MLP neurons of a small language model. Each row is named by its layer, matrix (gate and up: input weights) and neuron, and shows model dimensions 80-175. Each number is 200 + 40 x the weight over its row's rms, rounded and kept within 0 to 999. A neuron's up and down rows have the sign that makes its largest values positive.
After each neuron's rows, "fires on" lists the tokens most often at its 100 highest values on Wikipedia text that the model never trained on.

L2.gate290,199,261,195,193,233,118,202,241,234,148,275,209,270,186,187,230,156,240,168,184,160,124,171,211,116,180,236,125,220,161,165,146,173,148,186,223,247,200,144,180,167,237,201,222,181,190,248,182,200,162,239,201,307,218,255,226,148,162,217,223,187,278,155,185,115,153,140,213,172,162,273,141,183,241,169,157,299,209,201,245,191,164,173,235,244,212,256,206,229,175,158,194,198,205,192,216
L2.up290,262,271,200,225,290,183,229,239,227,190,226,173,182,158,197,217,190,227,163,133,183,184,234,277,169,212,142,136,204,208,219,201,123,206,203,168,215,177,191,186,199,158,247,235,170,99,176,195,173,221,251,271,210,175,210,186,201,106,232,138,131,212,208,269,213,247,245,232,242,154,214,200,166,230,121,203,163,261,205,191,254,236,173,203,235,178,153,262,229,179,154,160,228,203,182,210
fires on: " well", " to", "en", "ong", "ography"

L2.gate18,219,161,153,176,200,148,126,208,201,137,249,222,222,205,175,215,245,246,201,140,140,185,123,186,288,154,237,232,175,182,198,154,215,192,217,210,304,204,173,196,197,167,188,220,214,262,226,155,235,220,147,242,166,235,230,207,162,157,175,189,157,174,161,210,174,172,266,248,181,184,266,153,240,240,192,231,234,151,210,246,159,197,218,199,210,201,202,202,214,286,231,248,223,250,114,230
L2.up18,197,204,192,188,212,170,191,235,160,201,224,266,190,215,258,144,272,154,165,247,201,274,277,126,181,181,209,241,174,221,222,219,213,269,257,162,201,162,181,223,231,198,178,197,207,145,197,258,197,139,268,242,220,249,195,173,235,285,239,236,204,142,218,191,176,155,144,194,270,230,171,194,303,214,196,185,146,218,162,114,151,135,198,206,200,198,201,175,167,144,256,195,192,202,191,237
fires on: "sp", "p", "ow", "er", "pl", "re"

L2.gate175,149,143,241,183,218,127,136,171,182,228,234,186,230,205,207,183,211,168,288,210,206,178,166,170,189,228,226,240,217,177,146,200,245,201,216,251,188,176,134,222,177,235,215,210,193,236,188,130,278,87,188,152,243,199,207,189,237,212,231,167,157,229,219,159,205,132,161,185,211,155,181,195,195,259,112,153,200,216,157,162,201,231,194,205,182,166,163,160,191,195,249,217,290,171,205,175
L2.up175,163,240,126,255,198,242,191,223,157,252,213,141,249,219,149,193,197,194,229,162,153,226,136,140,183,153,183,202,203,188,119,220,198,205,190,208,171,241,172,207,220,240,175,236,163,166,192,211,281,174,305,213,323,107,214,252,271,216,201,171,175,162,138,201,238,125,109,253,155,270,215,179,227,229,207,217,229,181,212,253,201,175,116,251,242,182,209,178,177,207,161,235,220,213,156,110
fires on: "us", "ow", "er", "ings", "v", "old"

L2.gate602,138,209,155,167,177,273,208,143,266,158,201,168,227,150,165,275,177,183,220,280,174,219,184,224,233,214,197,241,175,178,138,219,172,229,174,208,142,227,212,216,224,152,202,224,253,126,212,154,166,190,195,243,264,232,182,211,167,161,195,210,176,189,187,189,159,190,188,192,248,267,184,218,213,185,126,226,179,182,230,256,272,226,197,188,210,199,243,147,185,281,168,169,246,243,185,121
L2.up602,222,167,211,235,137,257,262,260,207,128,304,177,219,186,220,168,177,204,198,253,230,188,114,144,165,157,183,168,191,207,204,191,247,187,198,282,264,184,238,251,224,223,269,196,263,214,177,192,192,247,184,203,174,237,184,203,139,208,205,257,224,212,148,222,248,105,140,219,194,249,214,209,191,217,216,179,130,250,243,201,187,185,146,183,207,235,248,145,248,186,149,194,203,177,209,161
fires on: "ate", "s", "ight", "r", "owever"

L2.gate43,126,213,183,163,219,213,165,271,201,224,151,192,148,204,194,244,182,246,163,195,116,213,269,214,259,237,262,216,211,98,164,149,172,229,169,208,227,201,159,125,269,181,135,183,240,245,196,193,242,224,130,248,253,204,242,259,221,261,258,204,188,184,215,199,183,143,226,240,191,187,183,156,173,156,256,192,245,159,188,215,140,202,174,243,240,184,195,154,244,121,246,221,212,187,160,281
L2.up43,205,267,205,246,173,166,214,197,154,203,178,170,170,168,198,216,202,194,231,164,97,243,225,188,174,243,185,255,127,174,211,161,237,237,175,244,178,206,212,180,233,157,218,185,218,208,214,298,96,147,236,241,187,162,194,225,228,252,245,157,142,179,194,189,148,184,175,161,175,220,220,209,261,169,254,202,131,183,124,213,112,170,253,285,270,149,233,201,238,193,215,204,273,208,239,214
fires on: "h", "f", "ad", "ir", "up", "m"

L2.gate128,169,175,183,256,240,204,287,197,218,296,157,220,145,222,183,251,161,138,188,224,226,184,214,178,176,166,181,170,183,258,209,198,233,189,125,215,235,194,178,184,179,227,234,199,204,248,167,255,185,195,147,216,233,195,255,182,218,194,231,281,203,164,288,135,206,214,233,209,294,165,223,195,228,162,156,255,140,137,207,145,206,171,199,199,204,177,208,225,138,190,264,193,221,200,176,196
L2.up128,182,120,111,272,237,191,209,169,176,186,216,224,199,239,176,226,211,146,160,182,261,197,180,155,174,86,221,197,254,134,231,218,263,185,210,218,237,176,249,203,146,151,254,135,167,202,134,216,153,109,220,247,248,217,141,130,188,215,219,189,188,218,181,205,211,262,243,169,228,120,158,207,186,209,216,188,183,216,262,179,193,180,234,171,209,145,225,187,102,232,241,152,135,230,218,173
fires on: " its", " not", "ot", " of"

L2.gate506,200,230,239,207,155,177,197,222,204,250,118,195,165,231,231,210,179,133,99,182,268,204,249,187,178,141,186,234,232,223,279,156,224,201,219,190,126,216,208,200,240,234,166,286,178,232,222,139,240,160,220,237,219,206,129,186,177,195,181,230,187,206,176,229,196,200,189,251,199,250,212,177,119,216,217,247,148,214,229,152,160,248,256,182,181,194,182,207,151,190,131,224,267,203,140,165
L2.up506,215,221,156,167,206,208,227,244,179,181,230,237,226,183,203,247,214,229,175,158,133,174,167,225,212,244,208,262,197,250,181,186,134,209,203,140,221,244,292,197,219,251,229,230,250,207,223,182,189,245,260,257,250,265,239,173,212,232,210,237,207,220,160,202,139,261,241,127,208,249,206,205,175,99,199,144,207,238,190,204,227,243,159,236,196,231,247,193,239,167,202,206,231,158,197,150
fires on: "er", "istory", "ter", "=", "on", "ther"

L2.gate619,165,173,114,195,234,248,229,247,113,226,154,167,178,292,256,247,151,247,226,208,156,155,200,219,157,240,267,172,212,168,205,194,187,161,158,229,206,213,228,207,215,221,180,240,225,191,243,151,266,213,234,205,175,208,245,174,154,158,243,180,251,152,172,225,223,141,167,203,174,203,236,202,134,161,298,255,209,199,147,180,184,159,185,214,202,204,132,155,186,228,174,207,232,160,107,217
L2.up619,198,190,201,244,255,198,197,247,181,245,143,256,205,129,150,163,202,216,245,182,203,136,199,244,176,232,298,178,218,168,173,183,91,113,199,183,172,166,208,163,241,217,217,199,181,226,303,151,192,181,222,229,279,182,173,146,221,224,261,217,181,226,187,258,213,232,186,296,230,186,177,139,171,139,222,237,211,206,160,221,192,170,102,282,223,186,215,181,177,209,197,196,191,198,148,221
fires on: "f", " Fran", "we", "se", "if", "ff"

L2.gate616,175,181,261,247,106,204,154,193,170,226,315,265,127,184,240,190,243,316,183,267,186,247,172,199,260,203,210,162,295,219,193,196,157,154,190,239,166,226,184,118,155,187,205,187,148,163,153,190,116,223,178,222,238,229,211,180,247,184,167,245,174,219,193,159,288,206,217,198,182,203,161,173,189,193,167,259,160,202,224,116,221,188,233,191,252,148,215,209,145,209,284,262,138,205,239,196
L2.up616,232,234,214,136,85,214,211,182,208,197,155,247,220,179,133,156,201,249,201,150,204,159,248,212,191,195,235,112,143,164,174,279,234,216,215,216,245,151,204,198,199,118,139,260,132,166,140,197,166,193,231,185,203,172,311,260,132,156,157,187,205,198,138,163,174,205,196,199,209,175,170,177,139,261,226,185,184,237,213,197,195,231,248,242,200,185,220,221,176,169,167,170,211,295,249,261
fires on: "ay", "ob", " has", ":", "s"

L2.gate691,241,214,200,152,106,239,219,210,134,143,143,203,186,202,232,174,200,258,193,222,236,242,139,118,202,209,252,121,213,197,250,219,154,143,163,204,208,199,193,272,219,176,185,253,189,217,200,236,192,182,196,168,148,203,183,200,189,224,154,195,231,240,232,244,235,194,237,179,181,176,162,222,192,328,203,177,171,231,128,162,242,177,206,217,165,172,171,250,273,291,223,154,227,204,238,118
L2.up691,238,237,237,219,175,180,189,160,217,233,190,262,258,247,177,128,207,220,211,195,186,217,224,209,251,216,257,185,176,209,172,176,143,135,166,214,194,194,182,166,207,204,143,202,267,208,130,255,230,215,226,248,154,169,160,229,180,151,216,197,199,174,191,281,289,200,209,216,202,209,201,209,171,239,194,179,96,193,140,175,197,200,245,210,280,161,213,231,199,244,233,184,158,259,182,164
fires on: " Christ", " char", "ran", "let", "pt", "ines"

L2.gate700,109,129,192,214,220,207,176,176,256,166,194,220,250,165,214,185,138,215,216,182,200,245,199,279,258,258,174,172,241,193,219,197,265,189,210,253,207,188,165,210,241,210,173,261,227,261,248,223,259,112,118,176,214,185,204,175,147,204,220,164,161,201,236,207,265,204,168,234,207,228,147,262,205,266,136,194,224,268,147,202,221,195,179,166,257,159,226,160,187,126,209,145,254,211,240,255
L2.up700,247,275,267,154,191,259,200,206,132,154,173,186,173,153,212,167,165,230,164,180,204,185,184,137,126,205,189,234,184,230,232,239,216,242,210,247,200,252,219,137,225,248,172,209,171,230,230,246,233,198,190,233,247,104,150,212,155,182,224,283,174,188,167,177,207,197,197,233,186,233,207,114,214,207,157,249,219,180,167,131,180,173,252,227,190,160,211,205,241,209,239,236,213,195,138,253
fires on: "un", "pl", "ul", "qu", "M"

L2.gate25,167,211,250,236,188,224,141,190,186,272,212,195,111,253,176,215,162,181,205,210,238,223,254,259,182,197,235,242,201,154,274,133,139,179,223,314,262,189,140,169,128,194,173,205,187,219,136,198,218,161,172,175,241,224,180,123,202,228,204,197,201,247,125,141,224,147,167,234,151,216,164,259,248,224,237,159,244,240,174,213,231,152,223,161,243,159,161,197,171,194,246,270,228,139,265,211
L2.up25,177,193,145,207,116,207,242,208,125,182,160,169,167,249,222,209,224,181,186,229,191,247,230,188,178,276,263,127,154,126,258,235,224,219,197,213,241,215,195,230,184,280,198,199,162,229,238,238,303,284,239,200,120,229,237,260,234,164,229,185,225,264,196,155,214,120,239,222,186,259,270,215,289,202,198,226,194,182,205,190,234,208,144,192,233,236,186,189,175,214,220,212,213,214,233,266
fires on: " can", " that", " species", "ies", "e", "any"

L2.gate341,191,260,164,225,171,292,244,158,184,161,182,216,269,204,219,282,222,231,231,243,254,223,222,208,183,165,194,200,208,166,217,195,164,263,166,239,126,114,134,239,111,193,213,192,128,149,217,262,245,160,154,195,214,211,246,231,199,262,209,151,203,213,123,181,238,204,212,144,191,184,215,254,214,246,156,143,141,187,176,247,282,258,157,210,101,164,235,243,257,227,243,164,258,211,181,206
L2.up341,219,230,180,171,159,242,204,265,150,167,161,246,262,185,180,216,205,244,158,265,204,210,243,162,141,164,251,168,256,210,186,205,225,226,119,189,123,200,268,221,207,114,207,231,231,133,149,233,247,155,196,226,214,308,159,207,231,244,250,146,145,264,196,145,174,187,215,204,225,162,235,245,199,175,216,192,165,175,235,263,217,229,194,206,123,123,274,215,267,219,140,199,279,215,209,191
fires on: "est", "ummer", "b", "f", "al", "ur"

L2.gate102,217,229,209,264,220,254,223,170,209,173,268,184,245,216,241,266,250,231,148,234,174,287,185,191,178,212,167,172,217,217,191,205,179,205,142,233,132,229,163,206,160,204,211,213,176,192,171,252,241,226,181,178,264,271,94,219,159,154,178,208,251,186,224,225,111,227,217,179,218,185,167,166,247,169,209,158,146,153,235,191,195,314,207,319,222,184,205,120,271,196,193,209,256,191,125,196
L2.up102,150,239,173,231,186,247,235,210,259,178,209,85,183,155,278,217,161,194,179,193,236,251,142,158,172,242,181,146,173,198,124,174,189,159,195,160,157,156,196,213,196,183,225,220,160,192,153,230,160,193,142,170,226,248,153,156,214,191,200,238,161,201,153,200,153,159,169,230,103,238,245,234,239,314,288,111,221,202,325,140,204,201,278,144,226,240,207,191,162,190,218,150,235,133,149,267
fires on: " ext", " int", " imp", " rep", "xt", " rest"

L2.gate547,239,163,208,208,239,157,166,183,191,157,190,283,150,201,114,168,133,168,236,265,111,218,222,204,174,156,188,209,231,243,254,209,176,167,218,151,195,211,157,167,213,167,184,186,225,154,259,217,247,200,216,111,248,223,182,242,262,148,201,224,182,154,170,251,195,239,235,244,170,186,168,242,152,156,205,204,144,165,190,107,157,143,202,194,217,230,296,156,198,171,255,223,189,216,177,172
L2.up547,96,171,234,163,203,192,146,163,175,192,193,205,194,190,135,125,270,201,166,185,216,253,147,188,178,134,195,194,209,200,291,183,206,166,228,199,167,164,147,216,162,178,258,118,125,207,214,162,262,192,221,222,232,226,220,159,267,168,186,250,242,138,194,178,192,181,210,181,139,279,212,260,188,187,231,203,163,170,220,211,199,160,153,204,165,206,306,266,235,155,198,160,256,119,185,199
fires on: " dec", "te", "ev", "ac", "un", "g"

L2.gate0,250,181,120,195,231,250,222,236,161,87,181,178,151,229,261,158,185,236,147,147,163,138,199,165,216,221,215,201,158,101,221,190,247,168,190,161,248,191,204,197,253,287,232,232,139,173,216,241,237,207,214,253,191,260,185,247,181,238,171,168,221,211,176,195,262,185,204,207,207,230,182,156,162,167,97,255,202,188,144,218,267,212,227,208,180,181,190,87,183,234,212,159,250,283,211,166
L2.up0,154,221,233,250,160,239,219,183,140,174,192,242,249,245,260,162,236,189,192,192,194,169,205,159,213,171,256,133,224,228,262,238,263,174,246,256,191,152,115,219,241,194,177,140,204,171,259,190,169,249,138,194,190,126,169,223,166,191,208,146,242,259,204,188,170,186,141,148,279,180,134,166,173,162,181,189,268,264,201,195,234,198,165,139,149,143,161,166,240,183,204,229,244,182,216,126
fires on: "f", "or", "b", "ang", "ion"

L2.gate286,255,244,230,178,170,181,214,181,111,182,191,226,240,199,206,231,227,220,211,147,132,231,183,191,196,214,214,217,170,141,161,215,179,188,247,184,191,198,105,249,84,161,203,197,138,161,262,178,176,220,202,213,190,164,222,160,224,222,177,219,255,264,253,213,144,167,191,184,181,232,178,285,194,200,134,188,187,220,175,300,132,234,222,226,233,134,295,131,164,260,190,158,177,197,244,258
L2.up286,150,176,184,183,217,166,188,198,240,154,155,114,206,195,216,159,140,233,130,181,218,243,201,173,222,149,165,187,217,162,233,211,228,228,246,177,155,260,153,207,206,160,242,153,147,237,137,214,208,230,203,209,248,203,206,211,274,217,162,189,255,163,231,196,174,261,200,183,185,200,199,222,201,226,176,208,223,273,256,236,163,250,236,179,238,195,305,238,213,193,242,161,149,242,228,238
fires on: "'", "al", "ers", "s", "man", "ition"

L2.gate663,210,238,165,275,217,167,239,162,204,150,217,187,123,220,157,188,189,179,208,202,149,205,134,213,259,189,199,236,265,236,252,221,160,239,157,196,188,181,201,177,188,161,189,215,161,191,169,211,188,218,187,227,196,282,165,227,197,243,159,168,215,206,130,240,201,116,253,160,178,241,215,239,201,171,203,218,174,181,209,191,250,262,153,224,206,257,241,100,220,178,169,188,203,213,234,174
L2.up663,178,168,202,199,168,190,163,241,130,169,218,227,130,205,198,127,192,242,224,228,181,214,187,244,182,185,179,145,253,238,155,207,176,137,172,215,249,205,220,228,214,178,184,197,170,202,125,216,153,159,164,84,196,149,205,177,247,182,229,151,131,220,196,235,222,285,213,193,234,137,213,202,262,242,194,244,246,191,196,158,175,212,238,265,243,221,225,192,177,215,265,201,170,227,179,224
fires on: "et", "and", "ev", "az", " information", "ret"